config.yaml
n_layer: 12
d_model: 768
n_head: 12
n_kv_head: 12
head_dim: 64
d_mlp: 1536
vocab_size: 44134
activation: "geglu"
norm: "rmsnorm"
norm_place: "peri"
norm_eps: 1e-06
positions: "rope"
rope_base: 10000.0
rope_fraction: 1.0
qk_norm: true
attn_scale: 0.125
bias: "all"
tie_embeddings: true
parallel_block: false
extras: ["capped logits"]
init: "uniform"
init_std_qkv: 0.015
init_std_o: 0.00306
init_std_up: 0.015
init_std_down: 0.00216
optimizer: "adamw"
lr: 0.000844
beta1: 0.9
beta2: 0.98
weight_decay: 0.17
lr_head: 0.00683
warmup_steps: 341
schedule: "wsd"
decay_fraction: 0.843
decay_shape: "linear"
final_lr_fraction: 0.1
batch_tokens: 131072
seq_len: 1024
doc_mask: true
train_tokens: 837600000
steps: 6391
dataset: "wikipedia_en"
MLP neurons of a small language model. Each row is named by its layer, matrix (gate and up: input weights) and neuron, and shows model dimensions 176-367. Each number is 500 + 25 x the weight over its row's rms, rounded and kept within 0 to 999. Numbers have three digits each. A neuron's up and down rows have the sign that makes its largest values positive.
Before each neuron's rows, "fires in" lists the words (lower case) most often at its 100 highest values on Wikipedia text that the model never trained on.

fires in: "in"
L2.gate490:458500482500532492491529492493487455516409518499504519505479507483497515537500492516488502517509518479499547483483519510521495457516480467495496504471511497482487487527498483513510506461516509512496508539496538493501492516476493531495506484458489440481491506520521530501539505547518509503465480487499499489510517486478519533484493488526506542469527484458470486496469494518525478489558502457506479516519503541549513475497494501512508489472495519500527506474536501502487458488507504466494533428470501547508509522520517504507490554515504471502511484516500497523461476490466528484
L2.up490:542468517467526538557499463532486497497507534477509520515502523524517543489493534483525490512526495509481491506465527472492477520491495464478542502495546519481508491547512507448507513497514494467492485500509473515499499493497483517488443534480482500521469495505554465498512492487443489496504493522500487466515507483491452484503494473501498480500500489479477524461473512468466541427507491512507478507499509470480479483467443520509501511554456490452515546504521488478471512518532474543525489498491502504495529545499544510511497469513499517502493488500524491522478474488508540508

fires in: "with", "have"
L2.gate1088:514458492478513515531511548484462475480498494537493549513487511471522496488529535532531484477489499504511496528478497477516538501520489475505511474516478480500492459544497487475505507529455495504534516503525501490468479488509507529477503478486493513493508503490520467529505499476553474510469474477489508444536505524530487498489506476540495486483465501482475446515473506488518540518513476458478510512501498500491513476528530483480494538501488459502511504484541452510474474490487485462492456445512487524505513493472465513509488481462481505506499468494465519487532515509474495500
L2.up1088:477492492531475462477526519531494488501502550468510476508504518514513537486537548478514515480510524451510500482514514499510492450437491469486515547527489524507487507517494465474504486518499504481489510486510497527505522508503518510527513471519500494501518505516515484506511522526538533492551440478491539473563501506471487455502492470499517554524531503520511472461555469509444466469512479500543517480534490486468496503479494550444488500500517473513510516532485517508528512471447501481502515485495548518477495474522505501496470429509491515503519501542465546517462463493505477520

fires in: "of", "on", "to", "the", "member"
L6.gate308:484487505484500505495494492514519528509542508481461510514484527487481514485482551519503503498548481485544532500522521486456490532483518484510509533503452514475566526524504481506526506492499520522465462449497500524489512488463484531470479500572486487526502471515479504495478501512505509506485536485488496545487499465483479518523476510515501539493493530491505470466495537528540483500500503524478544493502471462509522529472530464483483522534565474494492481538488486534509458503501491499507520487499497529513503504466475509517514521526485525474523529541506473516518515461482492506
L6.up308:509539488504482460505487553471513518491492476515500511512473522507521479507484525551443479492510478508500475468484544515542524516527501466497546485493509516494473487513496533474465512493456486538517544458523513460443528488449493474494479509566477525481511506499485472539460516518497553460516517523527479523481506537478547494466484501497493510529507517531464525482471524486472516554521515491492504490517450525477520529471515461519526504506501488479506512481485463500464486501487503560534516485512503464494491501494496485513486494465491484498460512496519498485517485511532545528

fires in: "he", "heber"
L2.gate677:480522506482495513505475515451482509491503500526495451496515502483503522507500510497494538538507524487496527501510514517516488476517548482465534541492437544476492504493497504514508503517459492469501552492490508493497478449489482490511495465446514493501515476490473513506492504523556519484474537478470478506486540500496488514469513487503510505441490480527474499482461474509490487474475506492461511542469491506476545500549512509505545492508517507495536532557527505489534450508466507480484472522519462484500525503468506488525462482476496526525469530505524486475490471529503482468
L2.up677:538501528503546530511446490479540532454512497490524511522489478517533503503514501491491456462513467524478497519449480509460554503523480513474487514489520496483498475453472489520455467523543472493501550496520502512510512528542476511486521486493523469499508526514528501516492510505495488522487520525496480489510536522502504488516510497535495500495572456486471533488444488483481512506540473505461481546521453491469473511485511514496511530514492476493531486491482540518477518488540491475514520493551467502495536476551508505488491533476496491505511501520525490509524538555446489516

fires in: "and", "1", "in", "2", "1987", "recorded"
L3.gate669:494507497517512492541498477514501524463523524460497536487515492500500481492509538478510488466511473466510471507494537492525539499499478526526492479557525490476512530496461518520513467496487455459493516469516492507494491575516461488498557492518519494467509499512484493431469529538531498500436507477564511498516494511532529474504485460492442502519479505484488471460481514534462503537483482481489497534447509497472508516499509493443524467480499455492546530496464484540523503445514515521463488528468440525529494486531426552501478523502523505479465513517502553486507485512473508484
L3.up669:516503494518478489495526501524485491529458508534499501460462530462489488500505528492533510466480507463486468489501495489546480439508457548522491490522486526496540505500530479501475496460509493468527516496522497514512514473490471469476498480513483493506490507514487522521476534468506508519465482493499546509500516513482451506519536513465487518518497526468530540455480479482501479499488516491505478527499526506542440516516508502499530510514501517513415521475502489485469443526525496477523508545522458501471476522483479508536470544495490468539506454485521529485548500483484520468

fires in: "a", "5", "10", "17"
L2.gate4:487482512532498541555513509509496550494469501500502482493504520475489489462485542491514522549499486478471509484488520487521475509492497495502498498500508500523543528463442529490504509494500479495550505474524527540516470462512476509455489507487509504496500490472475508523527487539502498530493497487491510486477442490489492504493508499511521491514509507436546523492446444458544460482494517493502477512505509560509550517591488531520507482483503502494485509540526490498509492456479505504450503531546495539531518515511512495505476509514480442488490498505498477485463488480511490503
L2.up4:503497482493468483494505498499504493504540515507572510532518529493496480475479506467473519505573490538528427520515523544475490567536483484467505502478525529475508486474524490454462572487517535468506499512536478457486499486529499517488484527523477515515516452536505510532461554529495504490467507479529505503434487558528502525469508541501485486519483469532533484518512485483483478507455478513533503510497461483478483498496482497506507492481501539516487516504532470517522519490525538490538497507496524521507475488480515525467513495465514512521521519461483501495509526488510543495

fires in: "high", "low", "higher", "highest", "red"
L2.gate1440:505507541505537520514499506513540496478507542513455515516500474523497496495523485530515503485495481525537498482503490541461557473478501477477493502480444524505513483493443502448474492490517526539470470466535529491467469544536495434504512454553529532508489500474498499484509478499550527471456526482484531475464545482542523510511527475440492498507483475522472514491487511488492539491492502537509511509460519485499543470487507536465541529490472532498488516488496522520508508500495548448533495486504504487480487497508497524517513459503486541474515509507529540488563515491538495486
L2.up1440:516497518479555499524496527513538486484502519521490498532517465483503504508506463536546497504454506551484463471510574517498546513473534503497496520501489534528513462467527485477460482476510532512475467465507545517465445515493456454485465432521495500544485524458519461499527506472534516492494491489448512468465496500499516523513504492457499523528517510514456506483474487505534495502504529481502516530508564475490513491503528566448497546493506515481477481485496500574483488478512495446512501458512507476480496484510495518519477495497458508501517495487492522499536522519486543451

fires in: "of", "2024", "in"
L3.gate339:517501510504514517536498483516494486469520500496497507500485533484478511466472494474514500518506523551478467507498462495509477477486472485547494459472527491506475537468502513483466521493538512480489467492527484481504491526480533489498483516509495518505493523511518551520502524502483503470499546472511463503513510521473515511501450496475526496499522492508453509466509494498514475537502472510474519499519544494528473485493479514542505477506524480478449507493482537487461505490516438516485526476487465508504475474486492517537502539530501510503488482460515544490529552509538482515
L3.up339:452509496519492526517496526524474497536462488514460498481469501529532506515485473512503468529470496486499490507519507491465523482507510510511495477508499457458512545481491504513431485565477470518526432486511459513516516504496500508511529469517475514537486499510555508529514526546450492522496521478491507533498477477537506513475464496528506525482499491483499542515496487516492492485518503513500548506549496481500508529529489454533494493496517516508512510501512508519459501490482486535453465453479472464496500475523515479489530469485526491491437524489487518558466504494479487492

fires in: "november", "february", "october", "january", "september"
L7.gate1497:531530564540456489483466520535501519472534522487494500474506487534505456474520554488497541494494526558443548499464499484515524486491481518487458526470478507527473500501472474488489453471554460568497519519484475491511517482510490480527497465503503503514478495472520513520498515477486507460472480496509506495481504507518519476480534501504512528471508485527506468462514525533490516509489449534466513468493507550505510469485506515520472501477513494472525501566516486502502523501421479489509513445507523517484487479515544445514509498476540538441540480489491494508509517495467496485
L7.up1497:515525469497491561502486498481487515471501493511521490482465494477469494502554484535506494501513488489512495522520421473478458494515504530509523494499488490510474469484466519473498515492517442523516512522523457491507513551479448476538488506483514490484508457533474478508519501489485501462470527467544498492490472503533496494450478539512515502467479442482498525458505496472506531522522459430490530515542493468524477501479506509520465539514515521492476547523483505554487519521491512475487507504507495513525516515532514475490508511464518498468507478498492514449494484484466494503

fires in: "for", "the", "by", "represented", "of", "with"
L6.gate908:521518515519463501474523491441515528504473473465476509510494484533510466488504490502469503496504516519533488498495480547483504521523519512502543525469496532464486479476510481510510504521484527512495520506472475459488527498502487484497479504513509505507520481523505512508477507530480504493538477551500511499480506469503480487500515535491509475481500489535480546463469505504478452515513493521442518493476438510469510450493485484495534516471559473486491537539482462566536488483511455516486493506525496447530458519475481497509518467522500540479518494527527498448485524495545528514
L6.up908:506469517539501493502503464494568514474519552529444520513486510522448499499483495606536457452496515518561480466492481479456542514486523525507468538512496489501513489515469494509538546516515524495548536484506506504510498512510519496539505527513492500542547505519446517507528524488460485508524532468470471476489516522514459482542493488499510492478519484508481510515517539499545478521496518471522477512521453502470509488485502485514509467496505505507483509481461484499516486524475483486518509524470490463513507504496470520522507518553478532515527483510474481481480500541478537475

fires in: "on"
L6.gate1458:546492537508502564470490516525519503524491481499512481494482483507487513531510522500493509471487492528479520528503497449480523506512552514485458497539504499462519528477480480496469505487496494518547513491477494477544491461510455486476519455521521561528520518496494528488456489517487488533515558508495479488476498498492488477513496500489532511520521479488481527504535545500519509452484457507502495471502467506500516509461481521524492513477511526454504505490476512540526471542499491514477486512448504454471476510505501492512474496469459550545507479535492499513536520448527511482
L6.up1458:487486501476505496508509488549483495493535487506486513509468480520481497472539562455496518481505491545502474498493467465516497495491484551525466557503505520514479521499483493516512493512526506486509537477481522494498535500493487463508483474482519484498503494472469467503481577482493511502479507488501504506498468525509497473521496512462516491484465495518531508520496510489523450477492494528511503504474480499464519487491515473497518489510490512503536550488495512489479489536482494521491492475502527439513481471521484499531540511494499521552518477533489520520507476469525544510

fires in: "or", "although", "though", "but", "while"
L2.gate830:504480512459508476543507501499505486459552519535502512508483448539525525483495539467475510553533444488502508493489513485498526487519499517477506500538486511539527508526526492462549447491483513492463525556510461500497487520490490482473466480511451500550450520467498449498478513502545507483523523506503512524463513519499509491480511472502534485493473537542506482486508525500460471521498505508499518463450465457513502532451490507510495484488496487509496541543479507529490490535500499486500495459492523525489510518509512479519452508467505543485514520508484502468499508496514490509
L2.up830:484481561478518527538497499467488517500524551534549476555479488489481522510529519480468473539467481496458556506475503507473516479538450519474493487517460536467534497524507505461537485475485544460447526518520506523488512493542518495495450476500500457494460493466502531531451458497507484504457530487509448485493489489502487507454510518525517479461495495521496548527471489490447511475526479530489523498516536501542517515517491509508516522517511497485513515538513523516481485442531463488526497482470473529528519542508535503516509502480487498508502489523497501475489538500505485495

fires in: "august", "september", "july"
L7.gate1321:506506445493520505489469511508477515493532539474479449494552498477494460457503497504476534512470477519499482490475441505450510488510502493499481521486470501516501470530505488531491485495537501531525487513462494490496502463491477501523517481521486490524530524466510518517485537508459486498510482511503515502550485513507494503477514499476498514458491493526521501472484547514475508483493477489499507489519486490465537504496508502529503482485504528477502497528513507497526514518463489488483465477500513472510475505487504507511497467557514505497468527521525526498481512503469477494
L7.up1321:477535534486545474509534499507470478482481526495527504468462517520517542511496514527448540462525506501470468508509484517468465466494511497510498467524518533506512507480473547481497478470468512553502465456536486475432502537498484508500469504540505511528561498505471531480549529498462549473484512474535536516504514476516517495473505474492496465484511492485498525536513526474541519531514527508465518496511498453490487525483485482546477482452516505491524550545538512485516501503497468498501491498504505513520495469465483517445538482472498493465472458448495517515481464470471532506

fires in: "has", "have", "ve"
L3.gate1463:487477491470507496513468509510526513528490522449523546484525518511521491477479541497466495481498511504487510519460482505499515461511548475476553530518515489485504505494505453476528499520473480512496545509503497466518486487535522530520495497479464470466502499471520499568487549489540461494508486520494528486529505488510419488495486456478478483491477480533496525527501552503493478482471430541503491482434460485516503446487517513497462563552470522490513502473503521496498496528526537473512520499535496456538482491477501492506504481487509529516515482506511525440541520504532473477
L3.up1463:457502496476518504510487522484497462494458562484512512504525539473474520540510530552487499478503499511504543541442482474534496496522496477469528519511480449526521514534509484495523532478489495496503494514546537511508476442490520510502442500498509465453547483503529512498467474508504489514501468480507486491457474483510469478480506469489454479504508497521524488505508503499481511482517464514517461495494470495511466479530511486469511517543513522498478480477535520465521495479524462457533517504536548493529482495472521486511518480507481506473494481460483496516477509528530468507

fires in: "of"
L3.gate1454:477481488513485479532493529464448530507540504491503498537510512481543516469475496512484488467497483523499531502511465531464469530463505503533479502556458499454496486495492521504468455528519499526493510486489470472523500497451509500492500490477472533506507529538498509531522524470520518538480517476504483469488495525506512517546522568499565513499506526506506460499478499524500530499494525477480466485511509462532522481502464474519497485530542489449489486492515529491470471488515509563516527455535507559500492517519501499536523482514478489518515489485488521491448499486537502553
L3.up1454:512522539454484532500444489475523513483467487536510541493517529485498445466496488487544502516497491553521522524557518522457492518458483503461476468533521473531478505449493508491445493509553508519499500512493484482528530498500474529480498507514524529548501482484513493575501517473514506550456486464487485544500498504495516508492524540530482471501539527492534510488512493534505485484477466501497499454459489474510473514515491460489487431495495526522502489508506550494510493497520479474511452496514490532505534450504537507498530520493550511470450487501478491492494491527543506549

fires in: "no", "in", "litmanen", "johansen", "morten", "sweden"
L2.gate1262:453484516488530512530470519493469516515471502490498486538511509464472477470502502489477503547505519491490488483519550505554466480501512460497498522497519504487469526495502478488496494512493472528496476493517508494486493495507468511491433505449510490497501514514518520523553482516514459521504518472502496543484477479476543473463501486515489517514498496481539505492439430537501515475536514521538486491529511503519523534534496491535509524510503478485497474517546505535521448452485470501494509487456445517479532481469468500521507515530519477543493496507494513503484495526474521468
L2.up1262:503472512490447498492483477473509535517496503486492503540499437465502504508450486510497510471475505433500485472454509502484541502514523490504513472476517494476515506519491527504503471514504505501523467539476515464547505472516481497499481492503494497483486497530498492515545490497517487473463529522507508494534506502488481512512505497490504501460456530487527518521506508506484467493541502476491473525484490529537444450480496499484527524475518475481515538495486488489513504495505525491496542505472484504540522530488516512494513494494513479535538564535497500489530492506461527502

fires in: "2018", "2025", "2024", "2023", "1987", "1964"
L3.gate1416:553490523493482471518521513511529513460493473552455520488452459530490498461498542545470511507506536514425456570517511463507508530503481476495493526487555474493481521464527522481497470492515458490468514495523502493484458523496500482476493494490502497528509508529495450505486485464537562453478494529489471529474503476476486496524487486484515488511510509490504470454483519459504506499480459500491511505476514473482484517485526506522481503513512492514484546523462475504490535503517448529515488475483503512454502522509501547471485495492514520528514501473516477527504476528508451505
L3.up1416:489499482517529480540473505509530530492490448493507506484486523499465506453464514518487513549485548476527493521487517435510534504505520469471450515480520477506497488502503533480511511484528482463509494488526518517526482491523513553482499500521512499520513537514512496494506501520478484464494506468508520479502502491475482508491504532494542553478516512446532473526460497482521503501492477486482484494459513475511502516519478515554461516542535468518550500521517487516487508470492461520461520458483503543519503527530531531499505486532531440488485501496464504505473485517461477521

fires in: "a"
L3.gate887:495489515482473480484510518541510522495492520530479497486483523519476491512474514495455473524449508503471496480466482466485539504499498483534554479483480489529522512509488505489491490505504509521501500511457530513500475479494529529475503483514497466510509450450514481497530506504524509506505505487557493514484516485517485529560518507484469549523475521466527508467510494509485516468508488470514471520527560498527496487509493517507486492473473487505468474517526505516513455496469501521454515468479507535519565511472480480529503466508548491487437477502527479491487545509488507475
L3.up887:484553512476500539501498511504502543521511490481527484483513510517492472509486498488493494498481499463508562543522486515526496499505487537505494496469461520484513537521497533501494499460556567534498524487485506524494503472497452493508516458489491519474504485516456520508518467509515529504472450519508476491533473481483497529484468466482472542515502532518495509495486507495529528479551508502523532519523536515526568498491485491499496480503453484476537490552479514482531476515495504489517476506515467507485483498518515483552488472481478499511484482512469468535507532475498537500

fires in: "while", "although", "though", "other", "another"
L3.gate1526:506455505474430532472548492483529498472585492481494498516482493517526510525507507477488510501519468515457485502474478489451480524485473515509470531568512519533508477514493485465501459470485471532495493507497462465534480480509461473490512466475492500454467489486516499513504512483545499534511520521511502470477533515505472491454530542512549447474453509555523495512511521533448559517495489543489497469497492472508509497463519502460510543542505505495493516493483501566420506529488483533536471499519544506495468504538470529537529513495525535477521507539508508486460513472516503527
L3.up1526:499495479462524458510504520488486505516466537529529481524452506476472481501479485503480493517492518526494527500545541512503501532534517467476474515505519539541518466533514490525488514517525536461462538498517551513478489501489519499506483499516439512555482487516540461521459531488501523457525485496485473506496497512470508507475483491523428502495484527497516490494522518498496486517486469506505501565467496521520493462484527506517482474503549505493554464520491458460503490487498484485510474521501487481517511502532509494499484506418465519509508462506522521526525491509471535462

fires in: "14", "12", "her", "four", "nizami"
L2.gate331:472497475483497538482465488546485543497535436490516482474519523491508542489463505518501530519512504505546509488452461508457504521469494452488500473494515482511501554475499503506506477468478464493531507486500500506513530497505476488497532512516452498481469497460523516494492530507474485515529502514538494445498522494525499505513505484469493499537452465510467500486521488495472480489521473527518486500513536472512497468514521496465538503477476519521500483480527486534517517505532528533449489466450506523505529537536484466485481442493508495556486487518544470488498491457460527487
L2.up331:526485548514492534487462500505474464501493522486482491561493506528474506477538514482554494514512473510522523495478550470512517502532530488518566524526507513501536489490501529532493552449445463504517512506492482485530494423489553483518508485526527528501471531496518548498529495523433493498492564543527474492482505511506500484526504449511517480518452529494472528529505522482496521505500527500494501528514475552520504506521501536506496469511491483484493486440498490457486498524485523515527506498553481444503500481466507473532468498505510488455510534511510483534469495515465533515

fires in: "only", "even", "especially", "usually", "generally", "intended"
L3.gate1514:516481511479493478535502484542501513467508507490481484475522471510501509496498553455512530496524488546505494472478504480465525510455506456499504479510521520488494476499457515512537498484510476479523527484540491506499448475495542497514552483512508469485467504542488413501499464471549497459496549513501503482479484541509490511491506463531465495520486514499514457478494505476514536511498477454492483503495487494486538483540527522462478544522438473550529491484457454511510521506479490462477545488502485523528508515509454518523480480490503525522496511556519476506518500504506483516
L3.up1514:503505501461470471497529501496491489540486496570487443457456502489481563478515477435496467506462542513499458481526512493529484472485468550478492515511502544481488540505498493531483502497501536545494488474461494528488493452478460493501482482506494484480458496490515497558516509525480496502480524496480497490482490495535546513511513524508520484477510507492509535513498506513540472521537471494504515484508538502541473521496500442502534518492521543479478565533503505481447486529535518494500524523488496474489513499501523470526521494482516531496507477474468485496480496471465531486

fires in: "in", "on", "second"
L3.gate1104:508456501483482524496540523536454496482489496483478446493453504482463556509554511471524521480521492480540496500490516479501518481548541504490510518530526506506514477554514489509499498491475492482506496543510492510455486493473500468482516490551488533481534498483481492525532524501483469521482508507543452536532509492523490497479462479487477489515502501506517495501508543495478493474446475533492492485447473505496539485487513469515546469495468509553530533504492456464498475528525496496485486469458489501510499467523499495532440515485524499521441496552493465500493539480534524468
L3.up1104:527480488539506489518497522493489479503488525509475457524478513481503529497512550443515550489495515443516485515522496497522517465541458486535512513495520490518521494502490529506505453487516485491523533535515524507453482501449473510518496498496490460487517517487489533491472484491488504510486522501488511509499481525503462497504487486459481496465513551493547513506460480480472477477491459561536511487460470511501498507520507515559531507503443472543515505499551527435492469457505497519503488501497524536539501506511489480511502548479489490484468527511498469508482525506491478483

fires in: "she", "he"
L2.gate1154:470486484491496507539484487491466553477525501470509493549502570444471468494468523505500473498495522469516505544459503507502460504513448487495512524454473510509502552532543534489527501514487506495498524515478493523511493500507513483501506517499528496467510495468486527510525482519485513530483499470474461474495459474478502487525466469484496497493473506480504492494499478480487503490529560459515493526487488525548480493504495507488507500497470479509456501483501506489473475516480486532487515532492504508530473508456494476500524528471473501511459515463499502491518477553490433514
L2.up1154:515508485489493549489517483472518490487502520486511537477517491523537514485505527469489482499505529485446553531476474530516521514488501483513520447458496491475508512480451512508500469472536542454505483461537505511514525510514491514499486459494530507484478485523526526520516477532499464509497459524481471524480455500502447490504524451498486519497556512481518479494502494510507470472519506488465511502493511485459517489505531563541457576487519520494518485559525533504534520513485493475519476486559497444492502500486546506531509487491454505489504526507526543504522515510463541518

fires in: "the", "a"
L7.gate1003:496539508504470514477529466512510492497501514513532480489532485507490536492468461482508478512523517516489522470493527499512480521542519541482545487542549503526460466505514512489545521512485511489444474495494469519541498504478501473490492501501511515495436488494508480521529516517515468535463521488520531476472530468491519480493505457505465514523520488480492464499504529476487498511490476473491444517522522466573455527495487561482497472497462532502464493505488475498478479527514465517534518442498514508479535528492516490549487520532511523494482480483451517502527496476493504496
L7.up1003:534498537486504499489488478515503521499512520446492465513478456517513512482524476518471506515535474460516503560493474513485503501491518473472501507493487512507529535488490471455514534458559481529506510492488475482510492533523490536522490501525476474501476496507472476513495494528554497493481516487543488501498524549495494528469492486487497480561524520514452487496514500474462507473487494506490483525469537492494518565532490477493482537503502478473484529549535491491480468500491503499517505490503487505492506518524529528462500474526464489485499505509507548465488500497480496508

fires in: "he"
L2.gate763:478486466521514533536471463502483526502492476471492490495501499497514459480483457530474493518493469483505488469525545494492467537530445470500487524475482467524523518497488500510477503502492440464506538462486532495512485496498525516472512528476550545476506544482514490497496505518494496534461487510464487493482498508504510519521510483503507542533511483496524528486532436450500543462516548462489502541533526539547506512529484559519487472470503493503479482520526509507492482494522489479465533519481486461495504542469505470507440510542485459473493500482497495505489490482490505513
L2.up763:505483527517470484541530481532474494502487469507478496510523508498491461493535484502491534532522528481500517497442498487515480472501474463509459543482524493441490507534479498478454463473463493485495540533516514479498462488479467503515483505536524489517451462510526500514488502513540521522468529481495475529433488507516505454506525518465454483462511508482471467485502519499505484491504502469530446501539494488486517527509503509501503525482497490534553501507475519481509498509540492521507509504498487461466478518528568494511534565507481496504492502521528482533493461504517479484

fires in: "large", "these", "small", "more", "smaller", "similar"
L3.gate994:478510473426491503523482528484467506483473516514480509518490507518503470508489458506524503493483510552464514500481483509445557542481490473508500482507484529504528492513548496496476507520467487548526474499504500496529489440548481496523532508465516514462483511462507485541513473489525497503508518496495537520528494487569546519478479494554485505476478481502529488501517571523464517479529473517512480461496503512537511419494467521491510528540527501460487507502518503493513502508480508513520509465510459496529516550481515513523529482470552533480507477525511492486511470519544481478
L3.up994:540510500494520478502467506494497525504541492503497476484513433506515544485539460460470495510505515458503490499476533482461460511499523493512511537483498518497506485515519427474526521491467438473487507474497490487517492521477502440488492532496522481535511497518487486514513512468494517487508497522545523464493524517507498490495538506470527525475497526517479519532557510492529485528456528478474514521492550510443536531472485491488509508464515493482502490522493517498470529533496511456480483496463507501482491535491504501551472519517510486459541506503476502527446468501503490508

fires in: "and", "the", "with", "two"
L3.gate787:518482507485488526476514511513534534509559533502460453495499473529520557451540487508484535549507477534500491516472491507495514473515528487471500531524510533489488516502533468463505530485474512581483504483468485449485522528475514500531516465501482518452474502502499483536514521510483506539509541549508474501521563466480512457474495455502547488495478508487467481504507511498536507524498467526467477487494511488477505521463539478478494506519493503528492539529479471513498497537481544495480511498505467517484471556506478484520487483536486535479535538499505521488495490508502521527
L3.up787:505492499497526512483519510483540531522511489490481479490503494542498550468493489523450503539496559517511546508472478514528520479471486493486485555531566526513528528498491513469517537493511535503498484502500508441486518482502553523523502464481479514498452490490494497520558503498488497539487542500504468464464512507461513496512504456527557532511499494477495533517471477504503494522528499464447468538535514487491513533505508506483498451465506497497454503486489487511499482491517501492485522462445454532517510565503504487540491497534460500500540552484499567493467512482458493536

fires in: "the", "1", "particular"
L7.gate320:478507517522508491471556499526507512540503506488455541508478492533541490527511530462493477522473534517508483461484540483533500517493521525506505471518460496518514483508513455503547507469508516472458493492533476514487516490478500525498487509511468498543565486475526482536493467530469481500502475505514525491480516509531507461526451473501532511485557532495513483472549528483527481510490507490496502528489504532496510523525499504491487520515505531469528539480486474499482476458454492504546521522499522501488501521492484492493457525492503512472515505472471481535509493516457493520
L7.up320:497481477475493489480506512493548473469539466508480458536515470528554471495546491485524480516501485517531474502473480502511497493473492462503449474522517510494485473472515531514510526495486470500494475482486479491475528530505530501480519454478470484524534506506501488507507487508528469512467487500510518469475525506491570493510494499493506471563521465479517514496481461518485475494485501486470526533491519498477547483522478517523481506513455433512483486513506522524458466487507507500516502472491490467501473527518512498522507521512495522468555505497483519512487489522517514480

fires in: "that", "this", "these", "them", "a"
L6.gate1174:544493453509483544495510485527514465488530485490494527514469488505516512506492467482533483485524533549526480464483540468474521479512504502488520513480500521534502491472485512510465518519489527496450490465474477525512515486501493477516469473470487518497522491535494487500526510517439490485504490493515503546522502470518562428491495492494456508531498525507453509496499517497502447498508527517523541466521526500493543511507541478498521520464493476503544498512476504527530527494544521509488513456487460531488533491550480488502474482521512474524512502511538474469458503525488473481
L6.up1174:434508476503472449470547485481505450476520499531517535528510525473455493539511501478494528475476483455521466494502515495483543544460491518517520493504497566478483498476496487465470532506500476582459502534491496518479494505493495532519490518510483574509510513483490527518513472492518508483508494471525491529458518478487523486494507469509509495509486460506537503450496497498488462477489533498505484524534447512513497507447557503561502446501538497507499510514489498493568483534516452504478471507530512485532499476509550482484567510457501516507542456533511533536550465496524477491

fires in: "their", "him", "the", "about", "these"
L3.gate496:533512456484494553498518525543500525502485497509517462502463493513535523521508426486496518485478438508491514510554498525466461471495499497492473495461484491507538514516519500496497531500518502468411493495492474525512474481464551462481507482476501477516484471511489444516499508499518491508511526469511466542483498539501532521469514505508500458501516476487522463532501543497488495511494524493498504518498535478483522488519506508475496485525519513471475481479529521524503452553532510505518494502493510497514520490469469493463492494495518499485515504512500575554545448513510473476
L3.up496:494492486486527533512496505465488549529506451491510475501539487515499531541476486505523502514503469483509469520514505508505482487512532484483501534504506480524512494515513521495531469428478492463488489484510527493477506479495498511489500477472487458460507490514558526499479471504495478482492523469516500528461468502491521556490531508510501485528535538491514502500493453505511495494505517494514475507526522466501504487562529502488481471500503479509488476483555492492521470480489506510468534529523524550518473538491504502496501518505484436472499523452531540504485493546516474480

fires in: "in", "on", "months"
L3.gate112:507491484493503569488511477499481505484488486457512491487521518496462522532494496497510503496484506457473514508492493548494518474495495503467514525493502517509476523493537499475522493495528564484511477503523512509502489493502499509505510518497511501488488482493500521499528509486449501508499499507473540465494507493484512507484505491481478535503446478498457513481454493497497497457498481495494490509484496481567502515491462523521504486513511505483528531469523544479465481534497504482485514490533459494475470514497468524538477515488491491521515467479465534522483514522495481495
L3.up112:498556533501508507464494488519497493503522500500523565532493471534484489509495482437481539537505492525506531464516545494494545494489502507459506499519511498476542502510474513508492543509454447482555503488509523524497494549540484504491507470520525524532505467480500493440511515501512446513466521549462494470488508503539499519460504493523505511537474458496514494502496514461489507470559499485550483492499466509460461503515466484476465470520462504463519496467515457496549520519508534469477509500470465529524509476470505501521515471510501489542525450478462511474487486521548492533

fires in: "the", "not", "from", "left", "of", "public"
L6.gate587:510514503524543482495506475490477520502511506467480501510519530485470511493496507479505450496498489526530525505496514509557465489507486491533505481547476478457482530497505534500481486523490492549510515478492439553539529543519514509489507490550501472535528527509513527504477530482495511542501447507512513498473503487490486489543483524534501526495455494478471512512498493519536521490481514571523509506519503551527473460464532531487504519449515478508503519485524487499505502514488503499465452530511477477464488538457450503548472471519472535535478507512523507508487543487496517503
L6.up587:474492522483470464500490512500521492511550484502511477501504472499492536482480527450457524532496496502508506483496488523488544505496509456494519503472529468494519482512506466450477491486471486466508497488494510519467556532459436514458494467494470534516516461506517493507519465486502525505516501502552470516522503531483534520481507515496505486538480490502472524476497524480514497507478480505471504514475531490509474473470458502518538526511484461491516499506477490513435480503482473470487483465461547471511515539508473475459506520515499524460512465515531490484525477511514517477